{"num_hidden_layers": 11, "hidden_size": 384, "num_attention_heads": 2, "num_key_value_heads": 2, "head_dim": 128, "intermediate_size": 1152, "vocab_size": 8192, "hidden_act": "tanh_gelu", "norm": "rmsnorm", "norm_place": "peri", "norm_eps": 1e-05, "positions": "rope", "rope_theta": 10000.0, "rope_fraction": 1.0, "qk_norm": false, "attn_scale": 0.0884, "bias": "none", "tie_word_embeddings": true, "parallel_block": false, "extras": ["capped logits"], "init": "uniform", "init_std_qkv": 0.0245, "init_std_o": 0.00522, "init_std_up": 0.0245, "init_std_down": 0.00522, "init_out_by_depth": true, "optimizer": "muon_variant", "learning_rate": 0.00142, "lr_mult_down": 1.5, "beta1": 0.93, "lr_head": 0.00681, "max_grad_norm": 1.0, "warmup_steps": 200, "schedule": "wsd", "decay_fraction": 1.0, "decay_shape": "sqrt", "final_lr_fraction": 0.0, "batch_tokens": [32768, 65536, 131072], "max_seq_len": 256, "doc_mask": false, "train_tokens": 630100000, "max_steps": 9000, "dataset": "wikipedia_en"}
MLP neurons of a small language model. Each row is named by its layer, matrix (up: input weights) and neuron, and shows model dimensions 0-191. Each number is 500 + 40 x the weight over its row's rms, rounded and kept within 0 to 999. Numbers have three digits each.
After each neuron's rows, "fires on" lists the tokens most often at its 100 highest values on Wikipedia text that the model never trained on. A number after a token or word is its count.

L6.up595:515567534558535447523482515389517472495469488535447487431532566477490535505502460453490496467371568544483520528536473470533473506499613507485496536399522579545475520572506495485486434538539446489499513531517513544449452509510510517426534506460475465503480556433566545497489527506520516451389531517480496495476527535493525499512459504523511489371513527522597534490445440499564510516492527530493513494465528547502479419540449545420500545488424482511489458528534438499535446519460462542530530453532482514514521524468527438487503520501506526517497536451541463497448499505492484471
fires on: " " 41, "cu" 5, "ș" 5

L6.up938:496505452476473506521528500459527509449480557535523479555518499521484549479531524466505486547526387555470508460565531476525530525443501537534493485504543584501549541474499499450474510518488460480491501525512532473529553533513460509545478446508457550574469460605528462573519536539511461470492501469583529498539534553577564559470523405553492506567471554490500460554538462444476535523529515512470423500493481555506436475501558458506530457482530499464475440494428512441396504517566510487527476393455517546515472417534577499506484544440477466517512599488551567476516504517440520498
fires on: "-" 38, " de" 10, "–" 4, " " 4

L8.up679:459519516449451561478497560467595422478483506454631508491512500503493546574424515495485504482548485472579495487575482475492471479475470500470463494503504498513522541463458524488519505571532553431543531440518463497529551559473418571451435476492510538480551550504394521541553440513485453545476478390478545489487543598516518530540478573479528519460447509479530498529473463504478497515531485544517528485536496422489471534472485523456552476496548597493512483495537568528471496439518543492502456461527509537465472526487435538540559479504503462565519479495534489478486397495498533512
fires on: " (" 15, "/" 14, "-" 14, " \"" 11, " $" 10, "–" 9

L8.up741:534506502481485421553482469463593458482506507522530423498482510528551547491516522559493447506512514513489495474509456505517530501481502489490492441512434488555484526510506382513517516541511517539478536508516507558428494446435462533503479414520421469495430570510482480438475451520548455424571462493557496568536555548509480520522496504494596488469517565521561485611533519517432557512497493530515543573585519488496507487505457509430514500548456516524468533451454480485516495520502502570538514454545550536470500512569546512553473562508499489484442572528546431499474501505562477487
fires on: " |" 51, " /" 17, " player" 7, " " 4, " Apps" 4

L8.up1039:503431508496543544584469479496507538531480457471586506578503449447446547529601569484504518489513500510543478470525441502517462530476492522476444513497489462544471539436512519481414459541542483469445532446482499469495495479515418471462479533477447515542542551520633548552457482525551481502542449488496503427520492493579460456547491481542478522440527432549545439547519570447454560537496462487493427537485472474509440536504544539605562467460511481445523478473525454498503495484534526476524500507512578545555467484468467509531490500433469457518446532522466480429472476497460558491
fires on: " " 42, "/" 8, " G" 6, " V" 6, "-" 4, " Re" 4

L8.up302:558505473512525580502483545497482534453516489501560433461463638463446492557505573544550547573518553454498510471462466454433506497452430512523498412558513507449502482488510516507494520527497547497510501430520508541552556490545430436512461487474490466518444517460503507484536494579506520545474452574479510466444503491522561494443499496532467582533492519583540482489484493511467511516520528498482532517506525555468541448501534521430490483573494560497456475437518556510422483505574532592508543483533470532436475488468408540538501514538511464493442475545494496483561489473477508485
fires on: " \"" 34, " (" 14, "\n" 11, " re" 8, "'" 5

L4.up63:493496511521438540487495526516490527477482581433589520455508522486482468453538564478517485536486513460500471516455488417500529487544531534458477483499524501404504443444504473577457449517447501541463462626501539517540449435458476512500461549447487456513553475475493563419508542519456572505493466514508504539489572478411439517525418500493480480512525475486529542550531561453507472493559520424476518415521562436533460421413405520579542503516468412497487589507448453513528504501481459457467533485510488538533522513521436508517413471512496515546454515529451412501550445455497513538
fires on: "," 20, " and" 12, " S" 8, "ly" 7, " to" 6, " times" 6

L6.up538:497475495404495404504470447494527499461460474466533488484556501463443471446565537544509493490524491519500513514519503497454439554535596498503486444481538473556516468537503579519543498459478471538500473492536440509570488493553489488428511476456499523507453516443482473531532534477540479470508490558517489475465520545512525492606577522506450543439487456534501424536554524529541416478568486534505437507532598448553578483481557550551555440511431475477478517487506582484473526480464496560523490478550469452488513489606469444426493501488479516478481496566482460549490511554469474521
fires on: "8" 26, "7" 26, "9" 14, "2" 9, " |" 7, "-" 5

L4.up34:558502509428536503469408452529544548479466469489503498498518475454561537542467528481529435559541500493547553469529489564572443482501554541540484505518481524553482488474488505527492530448434537491490480503566530495530535478467486455444523536487543474528452467519478435523514487498447448466550478499465523550476500432489495525534602447414550474510487486486560495466457468495545480521505501474507420495519503485551489500479451559579542471473434432572487430602492431476431464539456491458481487471554457448542490444497531486523504583395474495507561547513511470563475520497564493519
fires on: " |" 54, "2" 20, "%" 12

L4.up51:475556510499532498467490539562530517485429467470547482474565451508471507469498583534531575536496524461511521469519485474591495508563552434476505522496476517590476531543412508487451524482422536501502491537489456475515468541560588482521519505485453506528475526472506544519514400486520497501489538527536488518455456496535496478481476521468516534530436485530497455533470524519540496512555477499513471522480501471558541478440404507509439487451454539585502445479501439509523438507423454463550498494536516506449517417569495463469508461449397523496518458539477519448569526526583467488
fires on: "1" 38, "0" 28, "2" 11

L6.up900:501437439525523518454508558458508526405533525528509553502460499493542472455449531435489429511414533548525485521483437503521469577457489544452463499584484560572582487541488514477531520517494541434472511489438487477608482458536507556477513491401428571528475540494582497511488555474548492470551502481411559496506489481506453568500554495548579551488561462493522477501522472487515530541478518535528491509520535527507503484466498523522504486477422487493442452514471533574405524497479501540470480503475497461457496561482508457415531427489491472495521398477441501538496449518401527538
fires on: " its" 15, " their" 12, " the" 10, " of" 9, "'" 8, " dis" 7

L4.up926:480495450502551432543482485519496441531493502490435554528519482597505482464460490514464524504495510503512481507583513417542469545403568527501456567501432494488468567498470529570486413500484505485485495529530426547483462502525550486505522514503427557508471506473509518478473479444535464519471505460553571505494498539480472511522474571536522516419477531461504476468531576468549514507467515500522446505501479523513465550545446463478491520560571546506509436427545475386512484443560542476471470527483487522523527567533481438489512488498464535506570521408460518463468455527494534491
fires on: "-" 78, " " 9

L4.up616:396526511574521475460521496505432554571549545500480442569548506462564561501491443518532461498535534525561478582487515476463516424465536468544541424454552564537540518460527437497482500468460486463470497492523517472513551468447535539503467469521524427571478467552493514473520503560474447500493491494543454558462417487548465546505476417486478451439450544537555457524510567508545470482526560459593440525562523494493519493570476464550575509471550523505448540477517560433456520506496502488484525454509490461494503494428467461510546521522488532465527487432458439540429496492509481421
fires on: "s" 23, "th" 22, " Church" 8, "na" 4